Weights of a small GPT-style language model, trained from scratch on English Wikipedia.
Size: 10 layers, width 320, MLP 832 SwiGLU, vocabulary 2048, 11.8M parameters.
Architecture: rotary positions, untied embeddings, normalized queries and keys.
Training: a variant of Adam for these matrices, 556M tokens.
MLP neurons of a small language model. Each row is named by its layer, matrix (down: output weights) and neuron, and shows model dimensions 80-271. Each number is 500 + 50 x the weight over its row's rms, rounded and kept within 0 to 999. Numbers have three digits each. A neuron's up and down rows have the sign that makes its largest values positive.
Before each neuron's rows, "fires before" lists the tokens most often just after its 100 highest values on Wikipedia text that the model never trained on.

fires before: " |", "."
L6.down638:384593523428514486591510522427522444573441563495513580429535486489541528583484488517545366506498472497515523445482469528468506538514428462557565517505494490491562470407520534579511479473385514435491512466561532476494449480579622609584539439489479514434511476451573544562529574535500528479491523529508500534488539522515448424501450462518567509467391466425514508480625508475512463450478487482477452487541463545564494552529499626498486493515568490428504447556546538454475425540530429444508529535468467544566449599553562449513504494556461467585490560500536469557461514437505524464

fires before: "s"
L7.down552:494509579484373499419545489427524497523578528567458439454591491498505495436461434456483489518522448508489550449582574485448558502468444532481608515515454481451514475536501520580553510602515519561587493564465556517484495546574541531423467398499528490498480590514491544474582420451405470443515565497545460480508424447546438504492491473447483582549519523542548566423508413460591545491489492405486516513601428586581424542598523582551533510506516551425420449490459483424387507558593544507527544505568549550445439435466550464500602476452517576496479457483481518568407456442577568529

fires before: "s", "-", "n", "b", "de", "ck"
L6.down172:454457477523460451469444488466455565521492429581450512539509451512468573547510469508504467496536409486514503532487515481525465526507424556573523470555563599494472495480543485475542545423525454523548537479400561500571485499457568471567561535435552568500446478523385450593414612560601522494447452431500523465518442499557476500539492423477495403667499523480576341429453507525481374515510447437524467507441462547518443543444530527475516520611600500508514524515544514498464544413485505561476481509488521521483492510528555447516452473476501481475544399383535507521451395577449516421

fires before: "\n", " "
L7.down58:473556542502454509501518477489456552517540481499505476478368524508529533497551523537532514505434511467603515502478492458360417510463540619518563555566488512533582480564566495532495497586608567455445471479485551520445548424543517513396489491503532563533518490434474531469526466369537515550452511545482503539513414496487477470487570504474382566539543576499481538408498516568468482493488536419541538546474437540534455582622490527478528409484469488443497569479484504522418471562536500526510514490538403511441484522477519427574451481442506456430472529500549488571480531434487481592

fires before: "n", " ", "s"
L6.down20:442505461466463479569504589491415495547507481527514486500455486589545487535557477514525601516490525523533538553493487476519510534553459530414600443567525521382507486538481540604566555489622594560508535486526480452497505504561480491462511492536481540522564542497494449415533532498498535638495553530499491375598549512582484523509375499547589528491511581526542415490454470553485574565452559491500555497490354524529473513504494468495457423468552502621447583449500571420434499425480453506471588460550502513378512597488488479445566522539447501517496429479484501478591387478504495491

fires before: " |", ",", ")", ":", "),", "\n"
L7.down530:549543521524528628490476529556485519501478496586514529567422515515599456493491539478462470508499546556582512457550487481603378395451508547432555444563501503485488540548506491494546546516495527466511528487492465549410543506469493552600514488533425464497485472537511543481472503414483473468473563528557457474426493488522572495433509527401527624456484502585529553432448522396502568489515401430475557590494519557501559381537571467516607404477491474482458536436477508487561452564496469539491635465593436546544490466498457520545411362584565423572528558505461519504577533383480586545

fires before: "\n", "The", "-", "A", " |"
L7.down66:403608467538531532497442463500537499562501534406485526434576512488558539454581513507483551476546449546518506474529526415542496504488515445494450545511479396553451452424486553541427559533467483522522581525503542428453629595508514459521544541457571493494477525503485558441530471336534446448513489452425487549444538490471432523450524535505402509464544422456448495509465503459447498490551515592513550445529586485578531588481441459508402544570490527532512585547478502374507507473463473498482489514544573500574574496465483576460522491496484427498496521476519517556497553432442518519

fires before: "s", "d", "ron"
L7.down334:559515555487411542535538555519445548605554507532501529414551442455540575447558566490483481515453451487508625518491535465527484578455484551497521488441463462456486482568480491455522527564501489555534517518481533460520628512585534542532500492620573460566584548416536455547522496415525549570420517559515492485508477501502446454527555476466488522511480603442570446509468387497539554445454413431443508567428558578535469538436511476504444518519530555568529529425484497461459498560425599514378440574445505485485480549577580534472453509474586372450469476507552572462483461390514457526

fires before: "==", "In", "===", "The", "A", "T"
L4.down540:415477356492408479505621571448581536508524439496598463575494478553454508529525474492598475440441477529418413452437528484595446554516503516500460462510529446532558551424472482403467542483510538516504498551484503474518447515477548473481464517438593530505572415474454492466542509368488517457500513511474538568397502475536497488435520551426457509524421568540488373472501516452576560475456488430506531505477509529538456415432448495517473512428520487485506508443446570440534588490543473490531525528599530494452538497474574498482505526522412502579500522497512577515536546549473477368

fires before: "s", "ke", "ch", "ed", "ton"
L7.down668:507546503518464478487528493423503491503489511484440534397477504471369497492510501579544409550511476457523438487532615607492393563457487470397540493543538569519482494537530515516522427537488477412516489416461566532443492570478478488482469555509363480498517492540433601633562509555552520452530496514485598539393597361487535436541470457490585439514522514527489468546516534450550462480520577384542594436480489466498451532456503520533519452535468437435487547554459533422479476466518511472586526512459593406513513474533547489539467427422507499500532446486452528570445442559540588422

fires before: "ally", "al", "ed", "p", "t", "ance"
L7.down10:536524370449499437558493542512448475467458482552436467481520448533463439528519466540528479581471491500493491505528476506501505437496509486516553451369568441550522398492467461500553458509556502521453481494481531422465513486491443539534567450538569590475522549506594485559527545691531499469627409491522576479497488480557585469474375584512467498505511505463458495433542464479538454568445462468532486495452549492510440457574495514517496520487588511517553432490465400439455549472458406545543526606473550514521534523465467544579531517465439498579466488566439614602466452496560533485

fires before: "\n"
L4.down709:485514496430501536471480482478611490540453541452444506459500492543498545429437503439405456461440513524583538535491542441452500567548510501418421438464481450578556433458489514516576558443502480444532520520578463540457535462451582521446562415521519499460576511551456480328441403439420583472489532513475455547487510534550479529462493568424571476529502544510451530563582442510437461500423453544527436518392485448573413488486440471530551522493526517483485508480490504577457334501551461617448484563508398532455497540533519553560495552394518509527506548512485513479515497444514525501

fires before: "s", "duc", "S", "fe", "tic", "A"
L7.down216:465559443455502461572538497475506546585505449548564453457502473424547509498558492517521491512527494456435554495480422542563438526552479479579487528517372529476518570574576446464491394443551512537565482529427455500570510507378528553505462537544482543504529479482557519543463447458518522471469499440480478483376417527502499524483558519545399473413542563448510449555495519475539412378645475502521495631486494508439482575520481544531390560577513489515467516619456540432486525479545484456481523514419482578555471418560539415545473490531455537587474511460568466564506544462474507529

fires before: "ver", "ing", "od", "es", "d", "s"
L4.down796:627500540428471477473613502476506583474482412522498543493426530505494539574526599551423513433499470524496522503460490441423504506527530536552470586454510514538456460473513494438422437498468496477507541471465517449513627538473496602514488477542502493606541490531462485569517506227451441534431459413516485479516524442460499455499559539437522486472434567419487491503601510500505470428486535465442567437510484470500473532456483507513530446543545522442439470451504489448555443463514529469504558528469501462457457484428448453556482476537518472564438495488537543510521589565468538520

fires before: ",", "ed", ".", " in"
L4.down148:440517597505518502456563450523526547537508559535471477467513539522548554559529544467487512485434472586501501527627475448404475455476457491556419455493482430552542605449530514514425538500544572474467461477517501431460530570604470517429531488518459503417583430511444544413491475363474455588518476524557493522546451427472490429516480495516375552606470516506477544527431482592438481458523500594475521411509566570575573446437474440532567590405484445504575501558575513417463454524485462485459515528498511537515438475538508521542493464436476530496467548522526504403489503531480528476

fires before: "-", "th", "ex", "bert", "s", "b"
L6.down314:551457493491487566506559584534468447470584428505443491497497540536487524551641491484503515509499501538457475488479468506478570511489399506576544449506517495485560524525507594458473518528514452437482501489542551560476500481540580451519521491520519498520523549409551563433542577397542531436355497504528541520529521608510488585513604510495453447538470563496437540364546533477545515423450458413527462542439515478533493554530433483474474536569483431484459485516474510480412516424479533449524565473397447456447433416604584416571459443473529633538520421450515520417446487407543463496

fires before: "y", "ical", "o", "ology", "ic"
L7.down45:457576525505454464459482554532443476436529480486436576563526569523487465463535526503520573578471506590457525503458498481394416567510425495472436432408536471502515519539469420504455512515540554433493527424409474390476459470432462534559459410562517558477450487453551444548542430533415486461501412509505525488463512566509523525490523586528550540530558505527515430457438448394483542597577523534387419513567584488481485451491368506563495463502424464524528520496422479535493522428462495417438522547615549502515508592446530571473539546444445434555517408516516540465578466408482564500

fires before: "s", ","
L7.down828:518450503455449454555606489488512553543443432505445525551498467533510535393545487538486507507516466522471458498546497455501575530502491520477521447507555419514466552574497517515425504493502419569509508532579510455470556431428503457469501426561471449539526551531548586553523602764424476485489466529488548489505559514582525435437513462496512453452460544450534559455469441545472482477471512511440506606509561468488449465502464449495504538510445444520551487454459525461496515509584526494591514573461515453481482472492555531501515471530489554519478464500548540509573464653464514539

fires before: " |", "ult"
L7.down768:462513533510556442460546530527454459489494487523575498544554561561619506535523492464478545544430455524577619545521525435409570521539441467502438513569480491465646458505544477464566403416530460516475504580565491480560488487531586438520496574441431473502467470470514496472496482594481539532487487495573566480456489584491494533546447546496601403420504527515479471526539505555438452500538485550557613531425480550472458549462516570443498489540487409535475499526431457546490415538497520526469493623467550485555478478517555518523524506433477421467483586513494546494436499521579536455

fires before: " |", ";", "."
L7.down437:472540425417572497486521491466551413517444454521492493561449554452479521558539468487503476428361548501544599451469472428521514502447496485507451506529507486455608569503512584455494424526502560436505527525428442512463542457541585471478476477512547561556524494545485484457506494632498487499513490525432566470519436397474501518520540511513458535493512569523465421541482505410538538430515481499516522533550494533584502518471439460413469484584491452496493554557509562535518441589404401510509435460466551459501599584531486538422611427509569571535588650549502499603526525532509520414

fires before: " |", "ia", "ina", "\n", "y"
L7.down133:499526486458536424478590470566482532549504415478429413443540530486464418506485471579522517482536500493538541557511415481448532512496448572465428531571561506427486518497566464502444546533459436376557490437275469505462474529525506480525508426448511490474473534396418503559510460328561494362431534540466557528454509546437498500514472530542494571503469520487471500509439507497576509469464485451516627446471506426526516458525505538517408523531481476545482494504494443540537523535519549469452456529515496508536542434546449512430405476472494506491584440562472418537549425372454431470

fires before: "n", " 0", " 5", " 6", "y", "fer"
L6.down109:604516433461539505540495506549461484503462464458438488464480492521478561519465534497546441548549517597560494595486473473430573468460518547458482538517582475546497388613521420582479450530568598468586448519450469491558563475476507529506510474502558488494574456478434499438531398482530593517496461530524535435544480547560548482524516587456493535408496455500438463456566527551508533598427517506497493429453502481550499460495495530432520549526453547510466484451445493545538443476560509479458446515485413515439532477445540491448492523504502478547496505586521542444550385498494532520

fires before: "s", "low", "n", "f"
L7.down244:479504487531589537493578508467475520527470391524439492419538540546507481515490507491498468492404492463472468421522508507507513545524385521514475564467485485406578476482505520577418490418480500510535414432581582484551460543524459584574447489547424557563492481530523585522488514480560461508481532445484441465416558523499560417492550356530350506561528471416513481537443458459484490512603527460412591432586583612501428543480489521557504554535415440581499448576491457389467557474586430472501501573436497469510526535482596515429598517406528459574534411528602481418501454456428477474

fires before: "\n", " ", "%", " Re", " S"
L6.down265:561500457516490508514516483562514567520445526529581458469501521388526548494563397496496560517449544569535494505397484486501554504463475517445507444438545542425446379502542513498544530444483499473502482403509474432585558543467547515478538449421528450503441411572527494520511456360513524525568484514603379556484470459473434520674460531474467534499531448538579472447499454530487476495440529587567563541575438397439537380531490435512407483508501459474529483525554427494427550485469530488467546550540526535479523500451506520472578470500537505495567547490551473523462552554505511480

fires before: "s", "te", " is", "al"
L6.down127:481550466501481545522560501510513544442548529442550498468511490524437613551455374562432581471557504505526419499518475397403531448534493526435467464548479441470446485548535515551499473533465547533500586472487495415504480487461484551478522563533457476523452454479569510543525368398500416539461497596450546475484476555531561488481501457442415439549439435542461567426454481556444494487484451464497513574463501489496438430431533507583473589415489565532554451532570513508544545566480453602537497438550517429550490505529506438484471574493462597472465446522445479521461488524535546443

fires before: "er", "al", "ly", "f", "ty", "les"
L7.down747:538513609499400465535439497525441534418482550554436491465460554481506541555502557480485478453476494474575482479483518442519504454585455436481541451510583381410535473462486475541496494414496519478490414551433512441441488607538471503413521595520523501477435510537539462446486553542560489418535448448448411515438613489419523525600567546510452532461473501468448519435507485411504484480547543567565543427404482509502484454510541403512515558519443429587542570462604563470638483508507522486442600530418537527497498559480429525495543497530510464411450469488591494392492496623499471567

fires before: "n", "va", "mar", "son", "me", "od"
L4.down313:537474481524529537458568553550492470500416529506500579545462482480498438509472505549473513499606535565557518551473522486539506502586538453499483473433593451487567529432515527501474515453498497510560479495410582532575445483428547409485486455588519422603467474529464517552423534287620492468442453612490484607529453618537478529512547441580467398494533546458442524495490545491482473492558471620547578525449562527552557537385544586468476502458550523325547438540528501460464532515492513554477525495542501507426589452479556483509542468618486463453514458601478604456473493441494509430

fires before: "od", "al", "ver"
L4.down625:480582532540519461499580571441472511406572509440416522445526534644481471532514511526494482479545556506443475520490440449538450530503584556594514510420544528537574603562475432600456524467535481505511540494532523441505517557495486475509473432554512407465415560504482476472543470544531506484479526490538524515588465432615540491583471497430518518508357575511599511494524447459516421438475457412592553496511540478515418479459442488527439456512442465457548388489541528431413459581459479494510531379615448486496522539522413581533449535429448555569422522565448491510486400443518486548

fires before: "\n", ")", "born"
L4.down235:522505483447523539543506510552508442554471529521490566479593454476412447568511543465494543499527436482380518499453512485501371532541558477644457480476455514415490553535498485488443452482545466457496437545429454493508526497529483556540552461524544482439431485421557464475443498407522490505459550539542458488480493556516444591443549521530541482519438574414433594561555460595552499524483498425573493415483454520560499453473498434524521406463478492434493472588535582556437468573485526520515466518513577438520432458503500480491501638404444481478559448539450487500549511462493540505

fires before: "al", "ing", "ed", "th", "er"
L7.down35:554556500478526525504377545490605580497424488502455516555471491472505454431529461468475509492505569465555519581575458450488473536572486463500572498472446482512556475409489610525485485468461450495537494530493445467447511494585525529448507532451462559572528418533510547393509539443603559437557505454545445523543421416419576495465440497500512470454503457490493542488547562479476484471530537481517481443531452482513461435480463539542562548489433584502422491442535427505465428462482526529514476538399533555558485515531523509540495477540458485426473476536481482437469577472458620508

fires before: " to", " the", "d", " in", " a", " as"
L7.down254:526581503483542476511446450524462477561398621519449461528519559516478462532465609501568486542465503510455576455466528473480470498506537546540431592440538511411472581388469587516464553454514481498490487553580508475570451404500441494540538520539466382507450506509545478432549566495476473503467448504393553493528586486504500557526504463556503490532540553553407534445445500575526471540478506476447475510525551418495539510557457505510500454495588380468509550450436542552497456476458515541517424487480417539486489480513551616466569460565436403547548474493541500532483532476480526448

fires before: " |", "born", "\n"
L6.down640:419514440509480605514417504512459449443501550562425447557481523572552563505374487436492532444529560483551564536517441552467510491566492537429545479620557545528507501455435467488541522441473531508555454492458518414515475564460507457524480529534526421573559503404460471448485511473484541498555449485436533529446541494438455496577491481519460550427483576430519500558528504514454595447474565543542489397507443457461559518538458538490479477620546551491472532388441471585457465417575450534532521507557534455527522473412632476527576484477473485528413436507492487524524501506456561452

fires before: " |", ";", ")"
L4.down778:552506474530521494444429487527467522481498488506504483530510570450440528531491514445528502541559548518594498441519482548571470478476587530560506618380479476555604535496416447498439597514468574471530518429451557493422562496457425507469421435468489591454449540448460559436530458441476517398551469463514528494520535498534533486444493582533512502429479510521603415458475480424511443473473593490571464476570494468509589504566492469448479542456441494552437454560575476492446455455459565479473563503549574577493542583509516560462494469518494589533526576496453615522414366433514533506

fires before: " |", ".", ";", ":"
L6.down142:571469435532434609436593525551491554462558485527559490445516490597532489494454490501465422483569605474407423566564530537479556442566482453391406526507444364547559446452525514492520485486516498543535509464476450531495445419463553530509460600506417493504524506538562551501500607514475458477472483403455442496473509532537539449537516487508517495419589566422543430497549477479471540441474491547408520459512502531512422585546516435474460605426564535405489453459519529492454517455534503382539478452477468489548528501523507532540443558513551534536513516443499521445440471524472515486

fires before: "s", "\n", " the", "A", " a"
L6.down278:539464491552453506579493520522553596444477541473470508449554437590520495495525440502522493516571503550443591497550451507542536489532471567541501509562642399523559521455577558498443582380512593465418475473554478487575506475585499490475478508512522543502493473451420452482495525607480401500515479542523490584523595529483430498514472558507515483520533560503440603436470492451452518502500514504491441489446528510529493367524476510575453469476495465522543533565481554485511515468522444400606415496516496479478428520568445547512531486537478551523405389417502509492491541417421614491

fires before: " |", ")", "%"
L4.down61:500590481471558439555543512651535528480514481495521472556554587521482502524510449498594545470439400490457545363546474577445533464496513445420516462494402502513574445535516492541418504484531592405476537479583489466549481500549576507417501458507503474570584482407586468486673492563577468464544520519485538427507538477408446503535523597531458470523479515547466466547444483482464524567518419508548538509558462506542552503569473520561444550544437496507533492565526619496524535519578517608507510440517559510528455472532420563513528541549480492367484566508483447499496401474495500488

fires before: "\n", "ad", "s"
L4.down22:518444469555499518521569429481460409504540438477537467558497521582490488519481562575505538503511510527518401520429533580484463531477486470542442529499563509527462466456469591529555468502537469506494463545399479571500426537460474573521490557507452447434600559509557592526526432358495495467603528546513560506478443534507467490474457450519418413466549469478564482524601515394516565422510456475439563507539521513560458581566521497501502501345486635431507553463504455463558467451504461565581494504491514544529573482442577474462546445471520433531465471462465504450463387513466528558

fires before: "s", "t"
L6.down662:498505507472440532618550510425554499493564469507488490445597543577404520523508472525460579409442492421462494480449394456537485564438483521575479515498517502530407358421490538555443432514519486520507546440530518557450520513510581499509523421528383472554518464525479427523539532572466515412500463509582494604467489486477507440484437528538543557541482460536502606488424505548445514437455484523539499496593508490514481479572554440576554601496561478463618498485463506440547446526552515509477515512509457481421498501457494510413477554593515528512538418471586474633441461439450536589

fires before: " |", ",", "–", "–20"
L6.down718:554545488545508477434530506463475485633507534384530606576436523489452534446496465536443594468516450543473506422497515507437494523389508436457517505509526558464530487489565509494472491490530495583549502384498475474562454594402456524438525541434582601456530432491607464525476466375547512497526468453488517474527494528447556501570521537483473565391518495539509527460505549527494493505559495461528452581530539460563487450544554594457494504503533559491443486450434421483494468585476474452541474585481489541503495587490449437474496491492561527416455514509539439438460513370513517540

fires before: "\n"
L4.down52:511507458524470566573469536382554507607447431478524485433547469565512413506546555491524471506523468518525525537614568486436388519554525456585435431485521451483523435489550443445511448568474510446525519482567474496532526514502493503436512469525523404527496503476487517525442425517516543555549533558524566522546421476621476455510482465435507507474497556414502479474505450478530440472401521503540424592495407546671475543455536452503471530427469431514447551538505601371473460550472513419507461553581444531468540491512496528477566397467525467468524467453543452434458520440452549429

fires before: " |", ":", "s", " the"
L6.down31:563541469476434536545569596502461492494560486511480485493540503498490568448543454512512471510511494491593504509515505560400508407446455524496478478510462400557430479515492592530570512615525543442522523444517509531474478516453509431464475522505493536449582450517526454470472552449535494597473469522415468482480524492522517479456567491477368439546452451416510457443473429459642433500414472486431473430443497439573503414519464415458357491495438447454482470497546490607501491528503402481439521432535452549559533522425399491557538503420492507462481553544454545547515534471563499488

fires before: "|", "″"
L6.down614:445525587520459566531580489495484552444374527461490600410475520494458496527510521473465487613415519551610553403520472548450568601433504542456530465488425455581447401485540459452494481542372519574448487493509447540530451446498449520537517481441492467459451442523474492554566536457592517538505450525523479393430438470450424517499440441492520526471480514524472623557547510494500515498513506445487426482403467471489428443473467471517463509488544500513439488538513462539433517478344389462458509458514453509540493404418511476502463472416513485546520490499557432504586507570517557535

fires before: "s", "ch", "ction", "ze", "cast", "en"
L7.down681:426521448571516470448411535569529513502551500488513523547590473413474570438429549431466443397545483473470577489489514488501579486603507395518452420449446573477414477541503524485465424482581491466470489471555423521480479447430490514498452478493496467437558479532435553483483576655498490477404559522460416438574553543476520556464527568452515353542471506503496460512380577483524430539474509469433552472509406501549423491470426490520501431491539532444500496489508540483502514519405597545547545542516396541540538494455465536557454470501512479551505511491480540511473475571537497593

fires before: "s"
L7.down114:512551491534559478519529505462535490485587552452506508522509570411505503517497444518409398479588519472496549414486441569571471544470484528501472455507454421471414389556552493595487566517507443526455515494557513430497530549466480522484509519580436456541665549507443484527570568333504549484483466555511454490453557555470495527567447493537520527517545523565476551521383498474471572464465482513485536472455510483551500495532444473572533561543445464434536550528498478479476523446409416482529543541464449492446406470501494497543450513499488455544530450463507475573524524344473542618

fires before: " |", " 22"
L4.down184:579495393513443481467499368505546536470461450433552510493531410473518495545514624457508454506505545502625523470544475546538462566551495476487560528538499584486553531460476466442490485474500501571571488501533434449469455470517561568531467540583546588452478532452507522503463489401500552466592510532544585578508517412487483540523549518430443431459521494453444389507554612550510588470445436501496424548505513501557563459551478495486487479419478489429422502526436446511545561550579539448542476473519500500549499514528462466533486512457391574550450540472448519565507510473567644570

fires before: "|", "ly", " ", "\n", "fin"
L7.down52:519558522659582555530479469485524547549535539526519462524432470430479420510484526519439552482490422545539565471558531441469423488394480488482525406570470464555505475414565554448537490527502523556526495478452479488552463544515454435542538470596476502507419480454359506528445440290474506564478547450535501482484423439431467539383424539507458577505454412514394449481464472479494561445508507487544604518517482480516457498539569407501493514518457563551471503429525530540496479534495526497490445504525515492423505407468552500480522463468466509495494563466459495526497530542506448467

fires before: "|", "s"
L6.down741:434554433487515503397490549522510512527491488426539602452532416461510476542479482540429505486481416515451488547422519530517558532454457501426558452559491532488455421495499521459500624475440403577494431559496551538497494505499526454470467390458513453507504524487461561536494489456441511476562439477557511474456539516465621434555476596447451612484510465518458472536561537517499484547377482499514525399541492528555487580541478487496425527502455434502547515542573503504491518577511499507521477434533534502544466483582492520372476478535447474486593482492505532458549531435493531453

fires before: "-", "|", " |", "c"
L7.down718:479464570504594562449538530542428494521459568512501423468439524500437541435505551480467493472490450492571600459547537418544523522576457413517441433548523612488552489465548500531418451514443461463479477433535456538421549489507538412544506467474609511435518541506468589608514630471457512496557457468517578524504425521489563390531535492561434455487487469541448486449564498541469457531494450401519486567538490481496463522488461499571475554476632565500496473465538637483505437431501460498518508407436489503424476502458523496570534434534509574567498521481533460547452462411419415455

fires before: " |", "'", "th", "–", "."
L4.down386:400462534578519478508501527535491507447509533503527567587486444486618453422520488419555577476475507490539488535489472552544476460552486512446411388523521459482522474560504448591533521484473560526493499573480446551448465521529569408443459534509527437504447504571527366464505561403461392441492431508455492467475507443367519469621482526446493477571510461547599593409518475454444520394539470513498453527492521516540509579551489482503477437566494555477501549505486528456547533545570534484446530513509527569582533508441473557466513583559522532399469526431572470473522458533497416491

fires before: "ed", "e", "ing", "tion", "s"
L6.down275:441433477530570579575501464449539442510545522473535562629518478505590449504541559492546488451522524516602476572485604554560509489542512478537543452565456402513499554576475590482468404531435487415457492499413453472490509517547497486492439487476510522466514421453448598446417504496586505518599568519400450528472459466480555407445509464540512445526495552461519478536446534490466522479505508477538462455511543547416433533539428531495465470500439491542529528584509589506469496451544443497484606579472454470506444525588506515592451477525489429529510498544519535511522407530512571518

fires before: " |", " the", "ft", " 19"
L4.down133:417489449552392498441435542372512469450484525434467409499543435493498541518424468529461471473480512651506513539505477528524555387448473490477512541443529517568579442533473511484409468458576539552498445439545468549468527547486495406524446505445519517505458566489582455487505377469456519538589520503418534524584442501475436539530444643555438528484511507544448535471525491495572593472452504504555520473418541555463540446533539572515519461440475504567464521530502506456457487452578485603555506572494549525507418560499453412595519468539556525535455510574466427431505485462521499412

fires before: "\n"
L6.down508:526597510472522497541550475441484527517573467491447484569477538506453485580496525475476474538403468412497631511479497568519488483523532556507477447472547449459440591464478526526444523528522608448421466398472437443488485609586500438526451486467510408480475534405507499491461543549498442421466496612496541511435689477515486503496533482465528551511525507541552492498482492484519510523501481517431475511523527502515524425519553533407484516514528474493460518445486524412547461485543453534523478490575477526510550478474437494467577468536523554549476442594450478504480431454488431484

fires before: "″", " m", " |", ")", "%", "°"
L6.down596:501474454456520411496513529530486561454494533485561573606599572480593540481483633508487498473505558483497604540533437580441553552579454519508521567527548515529522605536489479545472508409603459429542453605543501490602555552506510480588440521491467483483521453527453471411512590507461467444568593444513439483421455519504555621522457461496505483471560523327617498501419488500474467468443510467556485438401536499502540499446532520479544425478461476485485473477480469527497520468461490480505490479498551590494529453502565482491464527540465468540547467481486470632542456539583498475

fires before: " the", " which", " "
L7.down727:516516526569489504492442533463479504581503516416592516498545542487533476410589533397518486528433484581494488415471475569542447519465536570485541454422489601545475445469451427544485435532521528494637451475518565459419469405559544473506538549453491582468506527473473568487492511480538455490463520513357484441546484521413450484483559463539365477440520460409362477535460503489538503516508480472468474481522449522578496532554447533444446484562539478535563453524539545436484481462520495471519419552527503494531479578535403486499538481451490520486536404505503518463511551558494504510

fires before: " the", "a", " which"
L7.down695:509512498475418627464439449567567504588464504533570554453498487515595494564499473531539549549450507520426489511555518534539485520506585590587537481519443521490483540546524448490436488540548483448481541432550456521403518477515463530497476437536537453531570564450533522533488525526553447574526452645418473439432594546542458596549480467513503484452458542529533487483631491616495561491507600454433550603488484429487519518486518520539527455430481512437555534441470539448438432455591528476498518503429524583494535581468563440461586477537511542476432434511508475475403474473454438494

fires before: "od", "al"
L4.down588:534473533500572451529512566564481438491524495505456470474519547499529482497486410498464542501489465585510465541503475429447542518550470540513530525570521496613423571543561548477459455504621462514445529450465452532590509487483509551519567432529444477534461622485592504542479534275452533632536504555548394452491462448457503439445491423500522438470528527491530579452412500545568485544462572477457551541576454378498421592510463492520443441563564470499490435507573517474564565559483573494430545533536491537451486502513549497530524549549557538490500559531500432476473533433512466533

fires before: "s", "im", "ci", "ies", "ation"
L7.down728:466439451552544476539637450599506500613498474462485492482487493467459453570553503475505453490504493449527533425462542451527501554479534445581460503450432489429486533507525513446501572514562479528514518483572469492426530501508551498470588516477529519519588470534580599601545479572560432512546516526502518516449550431628472511530510420558607498493462527568549413516467523522583564460456574574471603459556523541532454400544474485516514502466480511409455516486534518372475483449500566586505521493429580462563603484547501519471499467553496534410457597495544497498501491592448452563

fires before: "==", "===", "The", "In", "H"
L4.down600:541530486546466496527448524433533496499594511477553538574493503523543525491528502515569535553521510466433497452496592455509440516494465514480549525507530520521576456517560509492545543470508452554558518473586563535441448494433476448548517601460521518458507487477519466514514609106526540442414491518543472508479540486538506507503506528439478535455474523484526487435513471523516471514385537568492453558481450508489513455434454468516628534444517474563499541503436553468523472475503485477526413444473549525464593519416530489480544479479506547502415605472483465481513525446403480475

fires before: ",", ".", " the"
L4.down333:534572527439418457531551484548512522559485488492468493435422401462467541563480569533462515532494505524479445474500513548494452512481511475516559555454501485515424500535478466434509484536477486426526521472584546490627510500462509488550503525522412470507588511471528482518501560220609555542466566525484474524520520508580496561514500441531432594465458565418496565455535470457453473452502536483508608495535517515558546507576419474531489422468555517468444534544519463430492516569562485548528474527471545550546510503439500455508513377534536500551463501536496471451420500436422491491